From a checkpoint of a small transformer trained on Wikipedia.
Size: 15 layers, width 192, MLP 768 tanh GELU, vocabulary 701.
Architecture: LayerNorm before each block, learned positions, biases.
Training: 318M tokens, 4856 steps.
MLP neurons of a small language model. Each row is named by its layer, matrix (up: input weights; down: output weights) and neuron, and shows model dimensions 0-191. Each number is 500 + 40 x the weight over its row's rms, rounded and kept within 0 to 999. Numbers have three digits each.
After each neuron's rows, "fires on" lists the tokens most often at its 100 highest values on Wikipedia text that the model never trained on.

L9.up7:493433494473530428448426560471539492556566556455518475445502498440515488490517507544514536556462520484518523499495443476534559493470503488441514483549534462526562463503473466504451492393472540466541589491500472544528491517513510511469530520527474499479518550533505590485450515544540454543513469487448462539500416587522408472450525459489543513475552542491487424487525516390480483484516443512492474509513549497462461461554355473495533534471545442524527521477504557525538445457506491542511421502572528492497519501453497475507488470443468539478550549533565491503459507530438547450
L9.down7:516442532410508494548479486520514522481505484439442501512506566460506586504460472450513487482562525470502504532455438519564415492479493439502524583518475554496533449557550542503478499479556498504497488569498511491537433448407446529477554496448504478477487491476560433502499474574514570469467539511402496462526492515554483468525522558482450506499486466527466528541553504546471491495527522532576391489500430555522476545562485614494482510486545511511536461505445484525463478555496490523503517479482542557526513448546421467508538523527503496555485365435531514517497492498466457469
fires on: "y", "ou", "ar", "m", "0", "ew"

L2.up114:457463472492471531485469518414471502544499529451493545443471531490535463537529503561528616591508510471535580499570488499445458559493507513512535541489516514480498520533559551548446447506482571570514504522514543475525522584492471489540472565475533477433513462499434539470524486504552439523543438488455455456496466596483530520488497546575472470526524526487523447535474512510571453457490440504426500560499586489496488495515450448495518511481469469559547551516511445522484434455526441520443540510500503472549517476483439554522566504490555494546468468484484400518557457458473556454
L2.down114:500500527498422494563440486451465499578487515542406534511447467516553557506533525526529562539509537483505523488490574429582484502492490534504445600427500546516436449509492505535428502540514513493539527495539547458587470500437544540448536533493534373564462543521484488486500501459551427411521527517452529487563421442480530490462519557483488572497548500574530494486492500559491512513502488491499457474488592462433484508486447440418493477490471525448423503521492533488541482517486503460493473518477522532505487488448598511470515487510570525527527522451496513491505507475512499438
fires on: " b", "b", "B", " B"

L2.up52:459435459482540481429491521491472453471560471456510423455515530459496521504580465495461522477539544527499495489481487416525460507462383566505479414512508568519479456533603517530520493490526549481415483557504543451456492483496594470431476471547497451522512506542537525556505511477536462569480562514490521478513487538565457523536447524462532503478490511493544518519486528458490444483572527546479505542466454480457522614473498419514470557506493475544435556480520472539521450471506464522437564529526592513548518481524522498468471531476482467487514467524504445460532554549523540407
L2.down52:493498481491524516492482505429430483496480523466452550513422552560490486497569528493596503490521474574484570525530492547471493559469529572532542507503529506540496564467465536533474438563475441459448485475487483508523537491488536530493426562558508438448511429495533525499476553554530557436477507534484519466488478520414484496543503561495526557525497404557526468492512496502531470481473505509496473532468497562467499411500502542548518494441565518478495532503567447462506481553459520491506480441467482495437536485449463459567547621499479523506506384499477416455545465478432457494
fires on: "ed", " P", "ound", "ied", "ated", "hed"

L2.up559:435524434489497573507517458512505523449529516503482531480536497512521470490430515491493436477476519500516399570505478498536507505532494464446518498493506489493533487429472461466488556531542541460555374541465529503505472553551483517462519583561548561542493537558544519516402429555517587502579497536493509500530370565467494503480492506433562466519487502491485500514493496474466487521481542436462503515495443497447541521529512498497492513479437486466534548532472499488514438558490528454489497530539517500450523461547513489584452513484505477467501496494411556466632568487433478453
L2.down559:528491480491493500516574518474592491484456524509468472536532557499490422519458464537438566533535470597432492493528540493481487506555578527544455483418514474507536555505546520487550461458485564551466496504527490492474491466472475473507490449419542473474525523514541477462446592549511517469525523508501450465487489438477469504558480470532462462536414440495606501463502446494498500492461497525496546523600547476545492534473451485411428471429510454527493481555490489485465548473538455528525463561479560526529515456448531545530526531458478426482489443464563469592471558509511449496
fires on: "ther", "an", "ate", "ates", "o"

L7.up475:582516546467517462517523566486534500506471434544439560490520540459495512452474465534615509483486520523513471496534450560532552485507514471486513497539438461512554522551502482463522545562509528507541510562452442567506502480474607468565494525501519542481460538475541465525475606476418485493607510527436505501482548502455507442480502450510525427525477490495516456488528510530544495491562512452476462454483576550485473410546507482503500498530494474474481485553516509495488480451465540513535497527429490486458467402476529549523534468523445478555497536497425557443456431541391515478
L7.down475:506515471483524449475490530433508497530486501430523505511525461472509548441502560526573479571505497479460445491494532507556478541507483527509481480554535485523526512544524483571608515453492503500506430474564489538462509534481547505534557465497555511473459541486392492477477510474469528511570504462495509543517511445464559516473555550459536434587487527534600425529490501528458461592522561468474463516451570548463434549535467454445471490508526467461483552474528514452496454471535516494436439526475529475502541458427471559516454536502457499496519474473578511437421475529494614476
fires on: " of", " A", " a", "if", "ur", "od"

L4.up311:460403420533542551484498529497528592463496518503531510525429488505470531466596461469522492470494558475510485490552496476502500513499522458529552550500512531482464481560517392432502479476509494472502538488448589536428516484455538465439472499500553539505485573452514508502530608620541519494485511554501480446530545434474489477540492474521478445479491465472453466533541499537517516458467568508541473528493495580438476559531440551538445462525481467458452452517503515536541486477480505465482536425580527429512564479441519465530551471532526513511455406482493499461517481490555467497
L4.down311:504477470440503497415511554539531559479465564468573568462498441519490494503472510468473584516508557506478543458476518503497551486458481478498430475466513547561468497525458517535578547452584492492510579518486485424534491479492524505568501551573460454485489492433507535458542505584487592528591532516503494461505526537503448421565571516504568509465495462544558421453466472541480487496525516495458469462443484480480570545461531460485488497531426532494466472439480455502519506426483460554482499513485516537489476446493525508471483469501482619492508577483439545489461523482541440493
fires on: " t", "if", "ang", "ra"

L7.up73:544520536507581490481547460534542440524508567521550569547499543498477443438535523486544506580479485516521435535494498516471398495538493509503529493399428413439489497523501564449412546574425526506505468469550541492458550413482492483483496534517460499514512441487529475401503533464443478513501497454493528544444562476508464474477525485552433518479488494444489424497541549491464457535413475505478579534495465475559506544511488573490492526495532471532474513522518449507511533537590453547531505516498602508412510461492491464489442531489535490509494496498502515546501527477489548451
L7.down73:486503513502489493534497499542551421541471515476542528509516490447524476506513469498526462476424521481529442494475472507468532511476543578538497396464490527548484428495558506542486508533414535529505539449458529498487542506464477458463586542504542474470479511521519479519470479581533461550485534528483582535545483545493491523548500517572487537492470539550382508478446492538511469520552491477419525529435502406493531501453470492560526498444446568511481443485440480458469502479520452458519529470477486502524479567526580518479598468476407584502431515520517470531541429583475489437
fires on: "h", "ec", "ong", "es", " ch", "um"

L4.up381:418472486493464437499513447504465452482523463535489505543528461491487416535495518562511493515514559498465551413459476567525480463460532488506447558392466501471438565484493488571436540501546520511533532492502529563482525420518447514483550579476520520468470488437536503576556456491501470538565491453467483510484482577576445468424519569486469582505528539479483487559461429524530509482475410517554489555525499517499490507490529544615513525468508532485529441521530494511494403492449498512431505445492472517469537489432477534511514469504513501529530406559532473511490484523515524478
L4.down381:368456545510444428527523525502514564507555537514512507510483521515476458542531582515513452512547511510510545575496478482631474522541516431454462505481463544517463558461534499495482495520529485526436546471463540474525419507506521531502563510550481541468474501476550408550525480448490534482434486435399519562462483552504424510497510522537530496499468479405486551504474565564468473492505480481504484441486485464532478556598556511481516535521532449509427529494454471476532498506430453529518497518514448488521499548489546495463526456511431470490503473491545462506586471515437527443
fires on: "ag", "og", "ge", "our", "ap"

L10.up259:490502531541461523462494479513534483517525519554508540457469500487417430463466495507540397475534495425509523540514509472594504442569459484492472546511521483538442590569467535482514518468482561466542448437509504462523576469490527556463476506493453488513514522477486478526513519522550470491562548519606518491533584496443541542534517414443492542475492433374474550476453467579541464464533499497485568429465532535480410437495441493548538471499464552561540517495552528455481512510527494457521453460459511515499558534492469535542525518521517498487502480453467447482535502562459530471
L10.down259:551480460560603470475449520505443499485494523503497471586547560490536539551503482512501533502508552482439503471510461484490503403458454502496542516517480499548531389568445542489507590458495484414512478474521474482455540495447493495512565570477557509466473459465522479452495413444477505508517474472406513505469394496512442518446521525494463516467606543507523542516508488476465513518439478486466535544494479526554514502513512503517495517398509529492503527523495477498486522521490547469501588471509516606501424469559504495514523549529522479527510565477466489588438455484571490566
fires on: "ol", " n", "if", "i", "it", "v"

L10.up392:519484501574569489489595498491551555504445437443480556506515562492493481446546469468506618452469452502413578527454473545606474479539485444455512453495526466532558480504524452540557486450488426477505493521417492479484490532465519492514484447512498436536498570429527513511473550548501484556573432550505512504518533520520459429538453491520528464510498458508498506521461509559550547471497480458474456493503538510461564522443525525505521485445479447544488487492504448550567506532529481566466462489479505440539559447494492465567607504499528487477514484458502529430473515444476467544
L10.down392:453496478459509568445488479566526528513551567482524446522423491467461492552505476443501465593503501526513594489546470473526531589401496477479506488496541555460595524553469545509483480483520495547481549514539504449497506538538520480474528477573489526482473472495567526451459466465519587481524506504482454483474516537524474451455540555506495575463472498454501485491408489463536492514524497528411531482500452527494432456515467498549466452496519465503550522553483439479531499482505500522562459486494577534517516482517523469477391382500593493463517458498491524486510437545568431453
fires on: " f", " t", "if", " s"

L7.up205:489513467527542486507489485474511470524508497488489541494504498490473479387462483576515518520470518501527563562481449495550497404557513536485437562485509505450458533481476495588474535476513532496472456506483472563456465466467513521546536508524402470505541601431543501517486552583457527515522615522479493474551498510501497539539495509530543504543510446504554532526502444544409473517502509486515504551473588513531486430464534475572518536460500440549541504448537524504516411578460562484509466485488493458482475448422490480595511541466487481521549507433537546469520424497420500475
L7.down205:473458557518440569492472527530495582490534582498579511515412492501404499486542548614484490513527497520537484399590519492488479475452479469455593448552466472469505504525545487512501538546491515527490475511523481497461565577487410429490467431499573447500477526481521520474490489446445536450485470483514483539451536465445551450454513435516499475548519540509529509522506541545461459568497478441517585524505472528453472549563489539488423482506465485473462474561487495541522530493529476485480483469480512437546476458522504508495485534528492514596455532441462519504473511550567543463
fires on: "ar", "er", " s", " a", "ate", " of"

L3.up578:497516504527489533510515482454481572439501480526429522514416447434452441471477482464542420533538493557475550488541496484449510512526519536536525568509473530460455494511489543507459550439444520565622510440498546534488536511456504484470546485513517539498584510477491470528533497440528458517522429479498494517488437499484448529436462519516539475558413489538502505533481569457553530484523485517430505492507476476549500474468451517446517539456491489494437575530522490470476527505413543490522474495511496463487502514486484425580559488425481543562393508439534550539530508598515408487
L3.down578:529498477500509499526461514479492493507537526546522444496536474461482475504483461523494462482559585490468408540517494526429434533569531524521521507565516468480452517562489533477511497534546523481525448458463509440576410501521479534484518499466508521507503561560474507471519504474521421538496443427549471450539504500495503459462496502477515519534562538540461533450513557529540497437487540493519460510505486483558462509452561531488484522441437468504421511542450489493448592414530544508448535512383594567491533473483463484506535496414436426505430516493522486508527570530518506620
fires on: "ec", "ac", "an", "ed", "est", "op"

L11.up273:511531510508540528519486422495561460467476469520455416458512477545462476524401428430499438391543543509538503528516492474483595500555515475540485451498512523541528543509543477481516444486494497498475572580500531488512527516508417488493473563472490523551533529468528502470552483487499477465379483413542483460559501516485541493488495514491505460563527541541562490510591513464493450463550477534540474472501523479464498470626579477494524567436500473495480480431419488495448481507499487490501477476525556583501511457511493496528547505459460415569539497499500448471532499528463464527
L11.down273:483449509487495489530599493482539491414518471465456561474496512499472526524530507440562423475521464490531575523434523459537514515535474499413535499481528499552423548528562532518520510553490500481507470574500487393502518495418470457529484518558420449448546494453464579528493548483467467553484449556507482491472469561511535524480419494459478491486534533483565537443508527497550557510598487504474461516536542488439488482527530500471448477433454492559407511555543511486472532513563499546536511502515454573533509521465485472498413491460455571492479437501509447441533503528507543520
fires on: "ed", "ated", "orn"

L2.up758:536493526453501577483420564521573551482574466449502530520520582499450512522484523539522560508486478537518580500560517498445479480458498540484518537528505484490449488480553503488436572518490577517505544560453551532455529491489458533453494521519525469524436484517504521523430555464560499526468504487496496487503441467460538482492449498548531567518453502557549532514510503503531390511454444490450510544483522533499427435505430426481449509454509398514469472506531450487491475548528475449469522491489609540521555478593434538483545497442545455513461511488444446586479522529490495475
L2.down758:544451470475487524568461454524564543551520551462464488549464451529561554478497505533544461485525565482462482490485465441463496537561521486478484530395448479535520551463505527508517484448487489455469526467617531432512539591489483489454482551500472482471542546502532395516520494418499487397517495459601523519520462478479509525503455469550548526516534512554484481444501517424501589526523466535585447508513516515431506515550546448527535451483534479521459484456493467530421490498523495458482482520506495481507526513477494496516563546543460466505563455517513518566524479377536490498
fires on: "b", "ward", "B", " b", "ob"

L3.up319:481528464491557558483517494575452483512518529441427485522475523546462464555448527550500489441484454515482448564505502522520539431505398510391492485564527521482522474463557500500571493492509528450516524501478549516509613441512429553505429506609502489512466432548512567439519531533475470462511447492460495568570476468498484470481506449518501488511506566514434458496518549506495513489515489509429499489478391530486534517464564522526498504496446517488488493500457522530605514536516443488545569519554542534439481530561556470520490530568556499464487477426476498467497515533526455530
L3.down319:485444523494495528474521414541474554483487568460525551457497422501513471487453473508579547549478561495400509462482494500527522504551549454410459467404533437489584497555527576551450530457489524452541464553565516436482519482511518439555502481470507495464488502468518490515498539551557387524467500499495512459444514469516544500496465493478510483508504524468570535526561532491488515496506517485483478467458568495424531506489565482515517468535483501429491506548506556492484498480542423496460573551550550466493534560506468525462465537527413402440489495486490565495460467581521472503
fires on: "ch", " is", "ts", "z", "te"

L7.up505:585569538480459541426538539493446574497444458575479518564475483514473513531512578555511455536465540455514507549529424444510538574527436462527529522496491491559458491511507528475424462489470461522583612523523493539520454537534427508517459481489522415545433484521439467487494495419429508459487472454498444434449531505546460522497453505537525425499521548515553505510530499517541460478508474490471459497453520565539532485475568457438497490536531479454481557506457545516491482514485502517480500505486471493490499531422539396526558537497505479511465441447521472457507546543500438455
L7.down505:481470483518464481504417476481444446583496517499487507562581429502382544491493432533606469433508495505472481505486480488451509465528521449527472489552498509502497540489537571525521485494544438601582514552527431534495498509514449541482556524484534477521493515541438571520493509487482475522590453459546545497457521509397502492463570466552513538529428502516529487447498479446493460477488515477484426545553510464536465519507495553597483482549450466509515468501440493497545517490556471488388474470495523455506471490460516573515543520548463542483504498490539483470499510547437536553
fires on: "ec", "ac", "ich", " con", " th", "op"

L7.up588:419502555564461521517509514544432524481463518518464477532472517502534485532478419481500527502557422498481524508573538452530484488565407442512496527449545456437519459513492509581541467457504535642525466531546519542469492499420580559446569525500485482478459497497517496568543487463530513480511549499505521532518530451512516518484352448501512530489529496572461487501453467520513425497483585507432511518506495553507504469488467519516465511555539564477450555483456524496493391493445516519481468541536489464491407443502528506528492501438488538499462480491506448461486508503496543521
L7.down588:558527492509466569532540502435553555515520412550514525557512488545530492488479536455511426484389508532515509515521483504486462498437510615468501451456568437516467535434428492500514494465529542518499503480507577569521456618431496431475419515514545506538538541527496455485462523516532500496479466459505512569460488520513444490499569453489578552475524484476535521509479533518506478528523453545417514514503536470449491417451437529514494489546588483510444452452488477443488536550509497480563484418444487537518561516507491505428493519471538507544511495471498479531488494555495483569
fires on: "c", "k", "ad", "n", "w"

L10.up492:536479523526424478499481508448505524510507561464494547496559541496489498511539512488479486534554564487457505453567445455449463486505521527437517491461485435517446565534477452451483520458590605535542510481564563526534539495527463540437525504494502451552436533515481492500467513456475533474455556465437483485488507556505478457499466522493560461544482482528488546559530615441486450554539481526458464420446504490500435477522501507444540462554490498533494477532455464554522522513460587437508509511511453521458552506432488443472514478415517462504466448516502488458599484570509400516
L10.down492:526496561480434500473435497443514515511503484627484478493538480553557476522483469449500528506526515576500551491522433576490471526428492472514517630505480481486518491585520451503544462474554437479554509483516529526548405465419531441442538420503493538519463500492480472505465510522476491518519525595503425500517486487509490520528531523500532479453490553498439526546489549523480520471587450547510455489492473518475502451478594453493513472536496552462521527473539420532503524474438550477513603475395473441478494485481550528538506466471489473480472544468494494534509468526507508409
fires on: "ar", " of", " per", "l", " h", " ex"

L4.up473:525509479558416480549511529493507514580506452501441523482477451495465493494533502462459557435508473531472493497526498477531508515450479554508583518420448496548500582591482555441430457467608530548536461552553583476448492502531450502424502512572501463534500544486548482499439550523564471420535456427515561477511505449479525398537451493462465463523518463479478535507457482559462508547518462473480545562481558498492561528524479479521512500435502448542477493479527528522553486486481542490547528501457459519461541507468445520509535476529468567404544451514494515463541508568491502520
L4.down473:514475476613548501425442495487530507465482542472464468464465532515555570516501552525563423499467543498479519555547474487448531435469460464460537537481520538464475403529515591523533506443584509560483483449538423451445492414517575454519510521520464589502448488548497562477508455488542425514521550459521554509436496528548498558507462504490542495453506552529491459497503517504476483427446539514447502495493433517455476458461475453492568471451481490488551500508463524421537538545499498419524535502502530466493525471506529507581508492476545457439516515448499540480557464562498512476
fires on: "l", "y", "v", "w", "i", "port"

L3.up133:476487515511573504470554484479546451521545474531510445441470561500495489561418442455527485539596505452516526490486508578505541501508435460448535466486521488450518591447514514502501477432547589407458483559526509538480508440443589501468413491499478450448554476541423534501524539492534519466517536509503509516525530526564469503533487519483531538458487461484533436539527545529486478434496455517526487429573500446468543494507536484537496473552567449507489517480486483474522446504460579512468515530466525559534454533527470433501562502548524441566566463541519463525575530492521494428
L3.down133:499444502471552524474513494472481468450433444447472449450497563491439497505499477446516559460490497522546507471498498477586556565581544585497579478532516487575510487465458518454524509483501480503438514427558545433476512532472553438509444465529482536466534392503463558487465473483453506559501506516472535513524468512586515497523450454574504505486484514456502463526491557500564550460476484514580484464574531561455470427558523469436492414519530448533473575529518494494524467571529451460511527555519502456516431529461511492500571511532488517456491465475531509504448465520419488519
fires on: "ed", "ound", "ated", "ing", " on", " in"

L3.up483:528480422473525483449499534508503454562484467554517481498497473559496534534513486508443503536480478571505434504545517428551521484504482499497534445477556484410536500471510531544540454479531511473596417473539542403525477499538471530519507482534540523539526458491528528506519474501485555536409477455556565544449465482515481478426430559500476515485467442526462577498467461450500491589506505579533535485504469498511570524552464428470489548506399501481536505528531469489500463566479496381468447518507562509472476512483493496504455529452500563448531570433492424480514496454477509441
L3.down483:560528504489536426500535566517525476414476583495567549532503487440511519518473474462450479434460470476596494483398457537483527545511412468489471484529535527497463404591528486524509530472483523533429522503488471477529540495402512435509492469484556541527585500563499534446528459497513538497483493538486464509461455518445481520466547586447487539518477514464508528487472540551453572564497508410548548512512504511480463468557514498494483507440466552532472471522427481513518438504502531528444454561548470545554516535424504488478469461474455522475507518548548495527438452533484547509
fires on: " U", "ed", "U", "in", "ive"

L10.up528:485498509440455474476432479536550477434547475532523566476550557471521469503477464432459477464473427509492472469496546469418501496543500440456579517497536476501561542495514517473494558517484515546534548452526536477511562535487501538474502525486541547544473441527569497503495453517523487511487435538560511519493518488527547490475552491540464490464430501507494541476435553498494456453557605480578481502420461479541515484521473507597515479445509559479577460370473617400540521533512543498537498433545517468505466488482470455497476480481444551517467495558515504461494531500543450516
L10.down528:511494522438500472436481412487462526529473506484546461507517524485483549507540488444520449467447464509410514481545502437509570614484534486481514521459500493460483575537527554529417505483450520580541514517533512478455534479521500432478552524589480484478449476509469484462535503453541524452567482502498502542530534454519508477519558549551551461550534462494492473435475510503515478492576518544530496503457481511580469531466489451543424520429591492473473584452471462552575516442486447457476455492555521472440484495502522481484515485481526580483525415467545468473502524449542594537
fires on: "ep", "t", " cont", "u", "1"

L2.up445:461533393519517533427521477459469504504518496524468511482513530511459472501511474527579432532560493448485503511518443502501459472535502518539489483471474553519508436523481488514502558453369489521472566529484496519531506487612503465492479449487557469578466475463511523473527538480527534466536452453570569525488515406454574543472469482454437477505506472551520456570442568493558509477451483472470506569521547559516510612445489545571548547518513574477505538520531468491469486454491496545538487525506532494458554424451535489544428515465538479457525448531505533545468492514453509451
L2.down445:477530531495476473508433484506440508452516495536481512500432558532515478473528467468502511545530559507526554535441538517475596536489505513566459610490474459499469459555424454515434556513487489568502535439476533473498525506480452489426465401438510442545537587550448549459392508432501518467500554519542542412495503534465520537445479496542586537447457518462494504563562573478545508516465499541544510500455547486474429497475538527466503463468537543539455413507475524474512515487500491471441493425550550491512553494486546473516559476498505475434505514505468539489495497517522546495
fires on: ".", "\"", "'", "-", " D", " J"

L9.up111:543426510448508447406491530527497447509451551562436520510497465570492513506523516533531492430523433510505509519491505488523532476460382438488520554494512442530563500502549532524470543524485493552504455460464496491505526543433505558558488470484441431473421490557517510573512442538513462573496483471532515421530525509528451495533539464535453526504446544551569444539520523509430471513469511500495519433516493552508519472522457525563545468478563543479466484537503556446521450513556478543501461558514522446496440507406541543578501478551418528454465506493524539462502422474470535471
L9.down111:491499493508477556487546485473614531507481472441476511517468492505488575571530503513493527461479433435547520455507432511502503513468547514493475463444506474494489533533472352515481499487455475434515648536468516498527525474494523470550542541530534501465515507569574493512537468548447490469523498531476539583446421504519481439505528508489509487475414455496497537533466518463563462520562550446449511517586505506511516485476545511498507575561470477522520518501523436475480502465424463498427480495501511552499444531513514460527473522453507429474498494490552519495501467489507503650
fires on: "n", "ver", "t", "ed", "ion", "ition"

L4.up218:502519480521494461467552421516537506497541515486431509505491558519536492417535459480536489519578573459411472521548473531523479511511560570491536457458558470497499451546465511494486532487599486502460476445508500525518594515493443448523441457466564476566452485494493504438484473450440495522490487494497477481508565517521486472454528473552513506539489458378466420471521559483511418467500534508492484490547548483583471559532471493464498444474543470505525571449444508500565539453488508495528522479556569560485570464448548546491426547479505562526517533482430447535525512461468455500
L4.down218:516412451505517476529504453539515487548502517491491471551513516504531484506498485511446516421483440482482444472467471499515449510515545492461512490440542556500484507558469506512545403590551533469499544461488494558423574506540472532437553511538490417500544518502527493556427515439506519495474455512461492538533524504563559497415496583506523497530476521523444524470508524427551519463446499499499560507401481501517556585516465511512526563535462442516557494499535448530438570509449393485449492485504570517476499528440475521488501437544459487498523546510496537542574510538557416464
fires on: " ch", " Ch", "qu", "ell", "h", "ons"

L2.up36:430476514479433511517518538446466454502531490414469445489433498515490419539532469570471417539539439478483521499474466507616491525516493415520549480445422520556523393472469513505545517510520504523523532443486457545482461473505497514482523456491448513516464454529486449466532536478518605560529528464565506531453443412492449569458578459487502425526421471501504519495431511462471467491496424465559484499595490600473546490519546438515509482525560475483450533516487467495498535546497493501574507485509500531473493499502469521542543484519535536505503442556495515486495467468495508471
L2.down36:472492583482496526527456500490497485414522567493444513476423486572506507542502539527506519431527512465458513432490435451508516570504503442510486522504475458497505489498457541531496491529556550539445521468495508510521591483468527457456479472465563534488556509407470422426541552386515486463515577518545492549446466525482515556466474487530480468507453501466519495514467521524470572472509420494475500530465572603497476539518493463488537555469519523493448504523450604544496494481554470457452487509458505519537549468451450501525431501485529480486558451480501586580487579500546533519
fires on: ".", "ap", "-", "ac", "C"

L11.up90:552528488604487552509475436493605462473434506480507530502444501441486474446452506549469474501456477536447464474479484510544547511567476566446536566490519485528476561461428461498473510501511478451463518522453552610457486463557551527519552471510547522553522578547480480431412498598502502512479487445475489484448462529550485521497477473516531501476483520433485448460476522476479459499459492531523450446445469484483520463498468531512438491547469575520494468497512561475550503462396463514476497560515552516501498559525549523510535506441555539533464456475438505426504557575467491487
L11.down90:464478509406460434558513510475546536463537463529466471522471464547533550538535487485442491511593528518468503454491498583433448549461466459485502562449516470504548457582474551453503485561500511480552535476523443454457589517475460601470479463480440531486470540513519516509499496457508475496493466561467468528464401465493524442525550490494498440457523488534396494522489509552453483520519487471567530532498460454563503521504525468594486548526551441494487506526498478540467471446538553505456583479435509532480499446526509515474533530555452527538482523476457496580516489403527555501
fires on: " cont", "ent", " of", " ex", "out"

L2.up297:440495433481575526548513458531449521436590492529447527539554516412535508561480492475455479495452534545505477482466523502543544499506443444468555486461551454427468441500466503505524523573471543512560523436514493492487542531481502482510483493505540549461592498587529452507457557424462535542491556444528490500526475475488510505444481445466570572471524482472491413515417462505518461523503568455483513505483483494486548557508522462407495467549560526560469450464488502489509495534522505519496568544552474468527489480481461500563582448502567486473518507427437552437502523533485510550
L2.down297:490531555523531574509465573495567451521458451485346517524542442540497415509418472596481513522463515478449519499495512525491539496510546511532462526487487489492538519481479475475466489472473504513440508541512515473468492555565563554555506514472477571492532504523624572416485520446565497469503530461484454471460528529408515501497512462508446481476489475483499516421459515474500504477525502541478490558519527448501463533480520473481512475530496567457516481536481527461545531528492546533492530451543500547509453549400378464485508461491586545538460505436493508456497530522556478483
fires on: "ates", "ate", "ang", "ug", "ay"

L7.up511:437517558548537558528528455503502506509599405504500432575507520420492474590471550515477474535522530520458497562546503484579512494569431449435491527457473471470468432521442556506507470459516515530540516431506524449491476419485507500543532541463428474529491517488554536602504486462505443539499461440421544492534545478506546478469480413509506453521497492472562451552481459520460499526559505539481473483475489449497532506489506439529519557585552513509551530490498581495506553527477493480483472449544484514476547474460425527509529474476525559450539512546537453474512553456537519465
L7.down511:519506487549462548545492530547469547492442427474530534429538454484481472404439519404468473470504559478556485571507517504454486445458505614501560473495547494476548507548524529461489527407464528519525502544487538464521484490468407535469457546534478507509509535485488449480489490577495512456520554557467428511519474525438476544475534491512493523536484470558506486500512531482472495570505584499563515465545555430495445475532536480491490520554505495546484437498464486453543528521524420465504528514460469498543466446558431523546580537445483464526502489524523439443453510486596466569
fires on: "c", "n", "t", "em", "te", "ent"

L11.up596:449465486542617403483501532417532526423493570519491490502442477472461500488464483478515509457516524463471579507520494544471478427461469483480532495514423533530493480564544452543517536434528491491536441518525472460463417525506542540461575547502504502472524526573510388485489493507489492469467414560536534452563498473463520493554535497502469448475491480419517481530454452480494491479490449532510553552467543469471510433521517520500424579435500480509524493469460592486561557513544516517553525457522538496480505488576493518463499489542554455459569531503420513463510538494537488553
L11.down596:533511528465518453525542468444580439395554514507552531550520507539524434476499517489530460541491516543538501542515458455479459525460548550481470522526462506515451443473506489501511537495442559460473508527487467532445473485523504452568494525500541481530558437523539478508475547573413527537495525501482595492466549451501435502514509466504524501486515494520439524502463431462500548566439508503519415435475505568450553564533471526464577515534538438489446524486498482486450542511478399524465502465555580451533504526453501500514434451504540605482474545466442509444572473484488440515
fires on: " s", "t", " re", " al", " at"

L9.up543:471455509443450527461439449442557479464448429452525458442519494526530527464519522502541514503569483527558488506455536517492524483447458556450554522508470505490529432514502510493497505429553407397470533493459506526435512509493527487453432520464520523487526530503472541513486448493445536539494404546434473508463512561520492506524493500517420532508491505481538506504543530469504458579444494576459442506558560556448504509542502497473497497511501573593456525547461492462552545581510542477490552541498589422452491454507501460513592498424529514486476488494507529570545511544483433528
L9.down543:529502504478503524463519485478560443443545438449527513455527460423547564421440456577518509501518547487504533481548560533508426560555531536509540511520487517528515438497519570523489449501578488460510480415535537538506466435445524511487523527489532522438567577528503454493503480559458523501519414483487552512497483457531488527491497509478509496488535553481511504465485474510508544473482559528444405500560483493468466566531528539496438470508440490454520501458458526581458581495495442481419510543501553454531511445465500539438553475471458485514533560518459437476522450510586406532
fires on: "ver", "n", "over", "ut", "up"

L7.up226:489459532503561496471441514477546537546582494426521512564469578483543546490538501477549459554509463493464543500507521505481552474472512513517526588529424511471484468509450511523493553453478548506515498500488481489457437515509540544517512490511468434545486442487506542546440467493475441492549491459453522544468517482546493410537528474470475563457468493424476445467440507449536496532461536527516511481565506493385592483543506484527495494511569535507482515477503569410486558551565483432567442510522557507506421470557544478444542550464542536464464489482547573458480504507480401511
L7.down226:472514495512480482542552404478550470418500474430498497472536476531503569524498419540545580476509552552488422497473482493532510499514541488510460505546520514498491428566451465552505396480477502488529453526543545499502489434497544463502459504462513486467550500550505459547523498561568545553479422515535507481520515523551466460535499488539506468438516400593537574511384489453541466503470487457509461504516546533518515526466476530477538558492493443469506526437538479590448517476463534480465546474563483451464441456452530514509434482510546450540458454531526493466540538487501542571
fires on: " re", "ver", " at", "n", " had"